{
  "n_layer": 12,
  "d_model": 224,
  "n_head": 7,
  "n_kv_head": 1,
  "head_dim": 64,
  "d_mlp": 576,
  "vocab_size": 2048,
  "activation": "swiglu",
  "norm": "rmsnorm",
  "norm_place": "pre",
  "norm_eps": 1e-06,
  "positions": "rope",
  "rope_base": 500000.0,
  "rope_fraction": 0.25,
  "qk_norm": true,
  "attn_scale": 0.125,
  "bias": "none",
  "tie_embeddings": false,
  "parallel_block": false,
  "init": "normal",
  "init_std_qkv": 0.0412,
  "init_std_o": 0.0,
  "init_std_up": 0.0412,
  "init_std_down": 0.0,
  "optimizer": "adamw",
  "lr": 0.00168,
  "beta1": 0.9,
  "beta2": 0.99,
  "weight_decay": 0.14,
  "lr_head": 0.0063,
  "grad_clip": 2.0,
  "warmup_steps": 464,
  "schedule": "wsd",
  "decay_fraction": 0.727,
  "decay_shape": "linear",
  "final_lr_fraction": 0.1,
  "batch_tokens": 65536,
  "seq_len": 1024,
  "doc_mask": true,
  "train_tokens": 491000000,
  "steps": 7493,
  "dataset": "wikipedia_en"
}
MLP neurons of a small language model. Each row is named by its layer, matrix (down: output weights) and neuron, and shows model dimensions 0-223. Each number is 500 + 40 x the weight over its row's rms, rounded and kept within 0 to 999. Numbers have three digits each. A neuron's up and down rows have the sign that makes its largest values positive.
After each neuron's rows is what it responds to, as a language model described it from the Wikipedia text at the highest values.

L5.down210:508570509526496508536411474409463530483500480456583521548461459556503455515541473511526511474468485476565518461462510428566494574511485415532543548535513551489532565564525540498456520494453506544541417503504515566476459536453523450522479489506552492539560526465560513489536553519522433542468490530512456512484488536495462474448538479487517504567537483445499506513569469484496523489513507461505522491553522577511530459550512562506461506502498454466524487549482422502528463514428550520497541534513489530479583539550543468572475487523485442541428488456448543572598494529466470409417548575535535483527524478455537553504439485507508523493456527451561485440508490549494599506457
Description: Mainly "late" and "early" marking time or period, e.g. the late premier, the late 1930s, too late, early days; weaker on scattered mid-word pieces and sentence-initial "This".

L7.down153:504553483480508469515423448477505454516474531486570434486506492455433516516533461484515513512515534503528494566531489485562449434533433451436507507573564462494529571521550514553504518480420439541549482491542510454421489588556432475578439480433463510461461471417590497513466536451553499501445469478496477531493470500525523541502464543480440530442536513520539440514448503520474463524546562601523520495511526507543476476497523548498463519515549464502526468493460503559445515490557527502419457534445560504517566540448412417489512498475491428494488511500548535526457479470539477558517493540514507566508532474492444499515533536463487442526495474449462519545535524464618482509512
Description: Word-piece tokens inside a split word, mostly the letter u or u-clusters such as um and ub, often in names, tables and dates, e.g. J-u-ly, E-u-genio, h-um-idity, do-ub-le.

L5.down299:488558465544569548470473531515519497482604552496521510540485482544522555491515585489566478489488448447580501528464511514508491477455495548504552476487458553522468524539587512504557455496481553442539540465510483519516523457469484553506500502430511481522455504521495512451488451505497494552468535447585559485445567475388516497539507549482554581529589472489506502491503460504492532482458562484479471474490518520477491443493522380506445605472446518463494522488538481469544493508452527503490475577473475511540562503528612546545537554552497494461470550461489555507532511501474519471435529510472456515543500439504503558473561501455502596436458493452485450530495503547467410545471
Description: Mid-word consonant-plus-i pieces, strongest on udi in studio, studies, studied; also di in individuals, radial, Madison, Edith.

L7.down96:514544527492528538523525472496472484500479493475495456510551506496490462448516465470504563444472504554513543491462512645458492462509499456512470476497461510481542478562486550489540509506514436495471531570470565534451453462484530520510511463442486528443449508449455387580491510459566483514495516508585498544476540368507476527551477534484537505520498432497504544469475450503459529534464510532466496475437472474565535464492531517467479483531487594533474498484500489434497485477418504420526511462517502455475414489569438554470451497515503483495554535459451518542447514483521411490565416490515535444468493440480475458515446538443497549545455499393389465499468515487510496497514
Description: Middle pieces of words split into several tokens, strongest on "mp" in attempt/attempted, also rock-et-s, diplo-ma-t, possessive apostrophes.

L7.down569:428397544481538535488511528575465492460434469475516577541489443515388511480592577535549483492489480528445493501525492501517463522554480447543487500470495416477483554472428546593531492519496459455501529496535538417538564483500497447452558534542532526515475504480485501546482523483558561518571520467515459472546512469511532470532488459461503488493469447510542535506415487531460552508470430537494502532500509480480564528476505506549514535448482463508505489491467527471419466541545462443506540455505463516488409502496458477525533438525551476512558453533551483534432467547582416522406471430492543462561520546506510485452500443529488518459471494466513513523497529545545522493408
Description: Short two-letter pieces starting a word that the tokenizer splits into fragments, often right after a lone capital: S|co|re, C|ro|atia, Vi|rginia, vi|a.

L5.down158:474473472534508492505572436481494527496578518465494562466524523454468487500530520477520555577473496493453527524581497557573519471451480530506481488451481481444541520480538464477450570493537563523532466468470592479501428484531483446524479464514487473495489530540493421513478551481465484488513453494612415496553519516426555437504546498508499527471467493470483493478467483539524459610556568443485383495565553623544478515540532468486496502536436502507460468507500467475482488490524477526507548497514471407582456489502545507476513521483466518571456457493464452497499512516481463505488482479521541495517466612544436533437484496495542510505571552600568490489494550479514496473533
Description: Closing == marks of wiki section headings and markdown table separators; "season" or "year" after a date (the 2012 season); "re-" word starts.

L5.down202:557543532475561465545478526498512482521509527449500485506412470427516467537516496496551516512451476524508521443509453511556548458442485477501597506454483560477492525486572516477459472452585554490527476530486530508454474501540508473423393492440456447522490633517519499453480572521489528502513536468580546482577519466456507510477525514496549421540505517502504517457553554536502493463589520515512479519527482471480534508530513503462461509514492487492459502506473510523570466589584474433478472466522505585478525441502571467472561495488471553557485550519593488477513511489518513428498531570541532497468521439518573469527482530435485508582436476503569460441516503440524501509563
Description: Word-piece tokens inside or ending multi-piece words, mostly place and personal names, e.g. Shenz-hen, Beij-ing, Tennessee, Jack-son, and de-ple-tion.

L7.down110:472572492505472529450499530509449511510462460469488446505481526424489446505509519499480480522507514443525489552471538453512490540552560548428546517469526579436489566455520491437540510527484491538515518504562510551480500485554493467546528473512552522425541521563572463527462497583498600412439528489523526417463433521404536458544518516486452513459513470539503416491471481509440512589554504476468505524465431443455566522488481468578499498532520480479552550534502479575514540479492578468481495537485490488480475453518508591525432451542505545463568511487425531567525548478536446386508553535513517498511494549500530478456496581487535505528505481547464497485499458504507514518549
Description: Final or middle word pieces that finish a split word, especially -al in industrial, environmental, social, and -il in built, build; also public, International.

L5.down516:511410475484504518494441529542537463468455510532448572522498545495518543555563495512524405529552558556444497458481474474492471491534530539488503523535491452425498476498427460500488530526544454515433533541458495465488488526462471517483533523495488513541497442498547611513510558474504537507528417505515442524525500486501472418474473485518505507494452479478496555474531531443480584432447431510610507508508514538502492529516483433494498470519526477464487503508533485535530457506620479517480502499482490559509473530587471564500506494459474559527536502508484551517324543514509510495612530462447513434495484430543496525507528454440494514511426518440538561525536488518517444456505
Description: Prepositions following a verb, chiefly by after a past participle (founded by, formed by), also along, between, up; plus the word-start Ab in Abd, Abubakar, Above.

L5.down87:490480520473562495546571530547493551449497478545481473529451462499495489478521404499463489486481488465493487521534470457501582501489534472436471471479553512481527502526511430559460480402481485529488509450484528472541465543462540559495503538449567498522445513565520471504497521464515494507506518502416523486545551501443471489482467528548517485500502495414522513476500471467464450569464457565494502390461561484498413471469476522494494430471521513524485494456533495395510452483474485479474499585478451442419462473488467524482456506498510540461511479512543452496514487540520421516536573403496568416589529501453460524465495515565481490370447563538524525563529496475414509542512
Description: Fires on several unrelated groups: word stems awaiting a suffix (kill before ed, ish in Finnish, fishing, English), film and French in film articles, and Total in table rows.

L7.down292:512466526550507480558525473470531532420509501529514519490480507494577541518458535502523563523542503530489544543484561515594426503471480521494460551500439463517469416511506464367483503523460576467436478508473460549496488485524498438481485467517541491517498548524501402539467473532498551535484461536485449412501527480558568461546514456562577484525542493528566466470468583477523521468538482482598436554496493519498504518555491502508602544516564525502546469487518485519468554455451516566569499549501432470495481512504530502518561536469513586584482450523547499485469512474525460549487473504484502545562444528509484529510444490537539414570524554472466494498525494454513561446471
Description: The verb is or was right after a subject name and parenthetical dates in article openers; also commas, the, A opening a main clause.

L3.down572:473507589515533445455561447491519561460570529434523458518562524382494426525448506491558514528517471505546553506481487523433479518542458465450466477449523470512552497575495541467566474542529548437510525488459509464449471508512521460497431514497499490470544484582473481506456579528440471558534456570479541444500497550529545470466461494495495475503477540458497441499480531453505440437527466540446484435560524514509543466446517502559446463521513474472514556482521552473521483539551471451507474568502452488506524520515553409463478534544523526443547475492475463562523453489531530517402585544497511518495555521496495492474526500484587400500525490548508453435535466454502426493513
Description: Closing == or === markers that end Wikipedia section headings (== History ==, ===Career===), and, more weakly, word pieces just before a suffix, such as Transa-ction-s, s-her-iffs, Green-s.

L5.down267:508445417464490507424458428503441514465491497497465451497536486462502452539524449468555511510533503474530506562506557551456599528501521551551548529483507475458460484515483500554535534456453443482505475500509441516428447511540486507502428498457409538462559508588555504471418477523603502491461495446495495545474535498474529472436511436460491499502537510519486506500481434456415447490475557524512452520445514515417491472499545519505546576558485451502521546398531502477508516458526457562472476496515557440516535466424461517510537515552452488513515484509513482530569462438547500546429527487478442519578499472496538433444506513414534482483465554466498536445480460473529562507468
Description: Opening word-piece fragments of longer words split by the tokenizer, such as cl in clay, tr in treatment, Qu in Qualification, Pri in Princeton.

L3.down51:550554496459519447570540501466541537540542540479499514535411474424550507443484458408491581475469494499459475497482493560574512574486491467552462520518482436572478488519516525602455554490425511474473536469520526507483459504503520445585538491482444477522513493552512514478491557492488462467483531505520517465503502557465521507529482490414379496465497446485518484488529545442477499494545546440513565519520522484575500461438506480436522433543511428532492455532469566476541505466482532580452561507533555458486490522500558473508568550496537485525474413451523545456479482479546528517487498435459461489471509505557427527550464539568530554503483440511492425547492549514472519480556
Description: Word-piece tokens inside romanized Chinese and Japanese names of people and places, especially first syllables like Zhou, Liaoning, Shizuoka.

L5.down562:488514554454406535478475544557512507496528471426534541552521472454488539518500482436521440535475501459478518532515562532534498483554512512504514487411525551604503466491486555461450435510471482464521471549551507515593507546539519596458535471580487513484449535580581487478495468473529486474458520450488491521395498532496503520525505542455494460500504444465507510540471489511502519502542563461510501457500540450482524469452524570456494538443448512458518465397483500472445504529466503483471505523526570494506474531467514492463529567485436512454450507502467413497383524542508507426546473480441507477526495504454597586473506494495587505558448459546551473481559521503487493440477
Description: Mainly "women" before 's (women's college, women's 100 metres); also split first pieces of words or names (ch-amber, mi-neral, Mu-ciño) and country names (France's, Russian).

L7.down556:490497458463431450506524503424466490498477541427467532481477483429480438522530515493479522463575519578526503458572502552441479517463465550459483519476491494532509509443501501529457493516500503516491512544531579492473448485473527453512543505527579431474498511503544485512529444493546526535538502513505464560541415602511579494518544572519467543566516534475538469546554469493512517399507462546511505418542410505508541469534551561460448569491520453503502564503589501476576512473503528441447523473463506481451451451401466510445452494513484493450490525520417520509472453533541567519513510538524447538475490480522500518512488511480481475624462445505521407517516459552528521513489
Description: Mostly " in" or " In", both as the preposition (in spring 1951) and as a word start (in-dividuals, in-juries), plus mid-word fragments such as -ing in Rolling and pen- in peninsula.

L3.down575:439475423570479497569506515465438549495520489497581498473486491437508542490458512535510509487424528427609495592418515484431597514551514488516493528532532458487512450527539480538558481491544429458456503568481531486426440497506527499461429507475560507486592560480483456484464518526491529542508511465494551513549436426422475500519528569629485545526501509482518476455454462425492521489526450538548471450415475487496486505498456499520525491467453541524492526479541539512435547506492501460538552449539462517484501488443491527463502525473459474484532445519483571542445534481490508516512496476494540503561508524502481450525505485531447488511530503547541559445585446586521462484497
Description: Opening pieces of multi-token words, mostly collect, record and Mo (collect-ion, record-ers, Mo-torsports, Mo-m), plus nouns like own, number and title.

L5.down171:473535490476540425486527511492498520546517519456477469500439572512438472464480525478495460563505472471594586475487562455501549496438531531577490528385611487536513508505581477537541554497507477497478535511527542503507474475469536480456516543430501525507522580532501490489519473485459537458417507492514476491531458515470483526475529468455485471533524477487491410483503507465493506505503571582489499475507465491435476422509497549490441543506493478413523486428448513448530534580449522522399459459550503515520478511536485522503476510511573513557516518511500414627442510454481468543537438518524487528509497510483571475537423443517523470524478459521523394495465452522449529495547
Description: Short word-piece fragments that begin or sit inside a word still being spelled out, e.g. Pla(ce/in/tform), B-et-ween, Bull-et-s, w(all/itnesses), Wa(hlberg).

L7.down380:535509507481518523495514472513463527500540499498592506521504539519445488494553458543518509499478449512488520465522571513491482473524530459507425547527548518500527414506520479603531440490475502512463502575479457541542478539465473464469446507489433531550550557490519487493507475477495527537602461418541494463436536427478547521526577491422502538485470460548466500532498458535480504543521406509493475463457480495448508492473533449559507522587507537478493587499513486525588506493460573462529512444432554540419478455469454501578511498436534508466437463488525535426357481552484523545471494482454503480470467505542509437499507531427529490473483487574536452419478528533477526473476
Description: Short opening pieces of split words, mostly consonant clusters such as gr, st, ar, as in gradually, granted, status, restricted.

L3.down545:512448506510456521426492543565516568472511506483495516513482511547410499539440552439490551590477480542389468474410531517493518465485440487380479591535488474370477530531493452512449430488436505487466545574487510493480426453450571540432484567478479438528484489478507469518503478449497511491455465506591576503558464517473526524465490464533473504451524484488523493571465450528506500500481485483493596443485457493530476536569513507530450457469483459462515444481461548484466552545562539555453492505521526519555532443484503470470474494430556522507534472518534490508434508494575487488495499451452528511476514533501505513529529500444551541494486523498547490471540517496443542442511
Description: Short preposition or particle tokens such as on, up, at, over and for, strongest for sentence-opening On, also when starting longer words (One, upper, Products).

L7.down351:468505541479462594446437518544474473461508486456470557544543488500506472501446521554504526489481547507466536495543452475605536515521544493422543490487517423439473572492518544521471486502507473541457434485507445534535565445519441568471483533499533543497511517492545422576522484518484471536494505511484525457502350381474492478426455518478481521519477438459517474548492463507458444526496475499517510515547451478517553490479507586504491463497456586482472538447467496517500431437444488566478459536514487591477498452560504499462497539444496405488457440480542524489549441488465488414561486487429482485514535506499492486487558509477472523485515465479539448518546441478455458478500
Description: First word of multiword place or institution names, especially West, North, United, College, as in West Bengal and United States; sometimes mid-word fragments.

L3.down353:488519524462507511541522518510508517498519508478576472537499474486559461539547521458503443554495490464526481481432487575471544560464531509440469513480431446516545501420498522458524540466501520489503452512535481542560525521458537506542574497496562513406503514542470508464470484542431524466456480526454567506467519492588396496509525478483545600487505445476545507493397440538575543458531469492507482433501486587491491535515474486560509519544532479522510523497536564476443524423487531519592552494507489470502487457508520479488435526495471439515542474438562517480431417500504534450485541485476589523562499449464589516483520481584543490422466490469513501497567514540525552427507
Description: Mainly "list" as a word or word start (listed, listeners, a 2022 list) and "%" after numbers (45% stake), plus stray digits and fragments in tables and dates.

L3.down470:522479484495476465498497523459477499468491508460500562527529551477497483591485452412469530502455463423522498430497449514480502524546484403606584531517535457485510561470488447509477487441493459463456498456522452463469466475515471482449570506524504486511506570583432525531496510503509527550503532567427459575458556472474400508581413527544459453474498496554509557447455472528495528468481482533526496475487534491547544461462477520469527491560462524448503505473493534534499524479529508489467435505474535534451545507441445488520466492479566516516409424486496508574410469520496466505369502606517530524507512512499518564553477510546569501477548499541546531462506494518483511487504
Description: Short first pieces of words split into several tokens, especially "Wa" in names and places (Wa-uconda, Wa-kefield), "h" in hands, N, Hu.

L5.down415:416505515523465552479546517482628443555528527481556514474503530465509510510499503479569446512483501490488482513528530462483481548505521508425474523526542443441467502542528472520501484433570421495477510527452597470356527508493503492485431562441455482504418490499523450543571427525480517494480468566496522489589527486480499480490442480502475452470451519583539505476570490523499471504470579459552598493528500468574549522512568498500521486478555437462476514514487552462526511439523463500462513503579525495460522541479519476505519463516508506416501495563484494541462499524490552520523490479511411479509498511503482495394532529459555509435478477517485442488494470509446410441513
Description: Tokens that finish a highly predictable word or phrase: middle pieces like u in Daughter and Plymouth, year endings after 19, Court, Stadium.

L3.down232:537482452494523549489505490473496460505544541554488461547503510508539514448504479471543464523459496499491474583544489513507511538417495498572477567434456522507482526547496418474511506476540462493551494475531507501349541473528462505447531499585467502511513571460474492494490521426535508516436578518492504495447560503537409456535493529472498527511565482545479520598493562461576421475530515502461532580509515492572542490467493526497460494549515549484508422487559492494510467479534458414465569529498533489468401519510521519511443489564553554451582461498439488468431478480482482504518513408508492498546536524522520555530468514527479503407453527517485507427567527509451470538496
Description: The syllable piece di or Di opening or inside a split word, mostly names, tables and sports lists (Displacement, Dixon, Diego, Madison, embodied), plus some chi, st and post pieces.

L3.down373:535523553468481554554507526560413474514494471518465558476463512514503492481483501499502553487429538548471517417522531507560541480492524434515501533485546565536477521497434536540516476500532519525518515560481544481469505542431537518459451498406410464556509477426449444451469441347533511559507466513525503464444463451509521554491473546592507437528476486554498517568484517479422455594488528441463510551413518543470489479493548465549501475422517518517498457463535513509493476489485490467430441519521488446451565491550448472473545516499490468500573454479475496471467543508562487534488501503552534480429515511571486422537543500503496524536511465510480506450584478539510536477476
Description: Words opening a time span, range or pairing, such as late, early, between, both, around, and month names in dates, plus odd mid-word pieces like de.

L5.down320:493517514461490447450456494481466487519473456551513481518492531492575543467448441449491498543451499459523469465541470521550498506532475476538513450498503548545552521424501452535544495465513513495483524558547519452515510541476484475535523521439489516619566507504493523461508474468516478441542505430522524556441542557490549510466517451448505571459493458486543478475404535456482469585530573496422511477516436502489540481520460491585477470499420542411466417466519479502500480492513458407447540414480471566504587486508546531480556461501457472516538522478509511465455588471443496449487470520372508511503461471417482540527539477466517536428498540510526495498455511464449455496523
Description: Compass-direction words in geographic or route text, such as south, northeast, West Bengal, westward, plus scattered word-piece fragments like trans-, ex-, -tion.

L3.down46:468561474465506468457460539385545508524490525543480566533535471518495495529517489547518524420520523514487507517511520507450506546456444504509517473494490558463528521548527468484452472483513479468574449505484562526491542442535507517498466572522497480503428505497484558509542488516501523456573472468422523545521523495537497550542535478557512553436440529546507476451491514490451480482536445539542542462482511581498500404568486482494403483547461583536462458488441510525541498444512446448508496472521512402534521471526464504419531479525467538568505534536520415598394558498499570450544500472535539519527462541479538501521576527478502475474402460505480472475525548492417542526469
Description: Word-internal pieces right after a short onset that start a longer word, especially row, ru, mmer, iv (grows, throw, drug, commerce, activist).

L7.down61:455548465504575462526460532539494500423481510485513493496537574471529479506502467448448521396513470489452502503462551495589514486524532558534456534469465520535590400533515432415457477492427529584490610496486473446614490502434493468526451532438444536482526559446465430530483601530552487489516487489519546435551501449455491500527514528501522503515499493513536509645447486483515531509530480491525547530504443525484454521472514536503501575464501541520523479537445526438521513499428418502545482514517501517590464522553500510537468486460499490474469545515536437461551488514452475432525508519475466514474486517451478498514476540572510524508530545504514472485481478498497491529558
Description: Second letter piece of words split after a leading t, especially w in twenty, twice, twist, two; weaker on other mid-word pieces (town, elderly) and adverbs like more, early.

L7.down467:479466501547470463592499550526519449496462499568564543474450514543542492508527473488503541525454501467488539545471525485467491431490522471544520512402487488514545498513457566556518527570440565602496423484422542520454519537518518554563505538510507498508498473529521486514437511533525555540528496497553501524526484550462461509509556571544469522546463560504553538497463502486461433540544557528505482461504519476550509466466537524472576530549436532513553571494515432511555457572490518488503521509516504445526461443465480479478515479577464535474465522390500546509495501480505494484549483514511533538452571536389523501543490545513472589506484476472561430609497487572482447443464
Description: Inner word pieces of split proper nouns and nationality words, strongest for ine in Chinese, also n in Russian, von, Abidjan, and us in Yusif.

L5.down112:510467561523484468449540513499477567526538494496551471466556498527555474490514507499559463560509467534562502504583475561403496549499528447488530553533508460496528485542477561543611540566559533485512397419577475544577484495464552531529468480531524530494514498479535461545466470485477487451461540450505405496509503448505547580472482465527463441508537400514516492500450534464544474516473557484497516503447494505515502486508523548477539542515420485515490422481467498532460553467573525549481447500504499485531519479508564437532514589543512445530516403534584511545519472469497488384413561475530492479507535457499523518486507513512475542575534490534505503482474523494483456532485
Description: Fires on words that start or carry a new clause in biographical prose, mostly subject pronouns after a full stop (He, she, who, is, as, to), plus table separators.

L3.down26:527456533444467505471435496530495491510525505386431402450546492453486508456495448491483477540553449466476475546500563554487545485455506506549478521438472499576520557491493498484421519520475543441487530429538445453471506410531478538538475417523479513564440547490574552510502490504433475506508502441488431434484540522513475436514536476439471546440504482562504537559490481583472574565499459478560519490465470532570531458462492537563448475548459505517527593486541473454487489547463515513523477525538530499517485460526499513512545514468474480449517488568491522509439473478431457421549519526492484477527519522425523484428538469445509428526495474486511441500509474531556510419474
Description: Proper-noun parts of place, date and organization names, such as country names (Australia, Russia, France), months and years after "in", and United or War inside names.

L5.down264:483509501498501494487531521489495469591492493501434529496494490525411478565516519446492411529508509517553510473526578578423527519478500527555421513520446483549556513534506465491554469488484517471466496518516553558435478419473546581561609557563545556527481537516440497514524493444472454518543444439523452482555512497536566496476534461453485503516546468503488580426519520465517534428539561542479553478540465440453541520494479521551518495488549584438534512493513489514488458433517520530496463494455413532519552558535549522448486547501517435505472427486471491556545465459500457472433517558548465505445557455547542534491475521513467469535541428467474529514473492501467550496465
Description: Mainly the token list, either whole or beginning longer words (listed, listless, listeners), plus sentence-opening In, would, and starts like mark(et).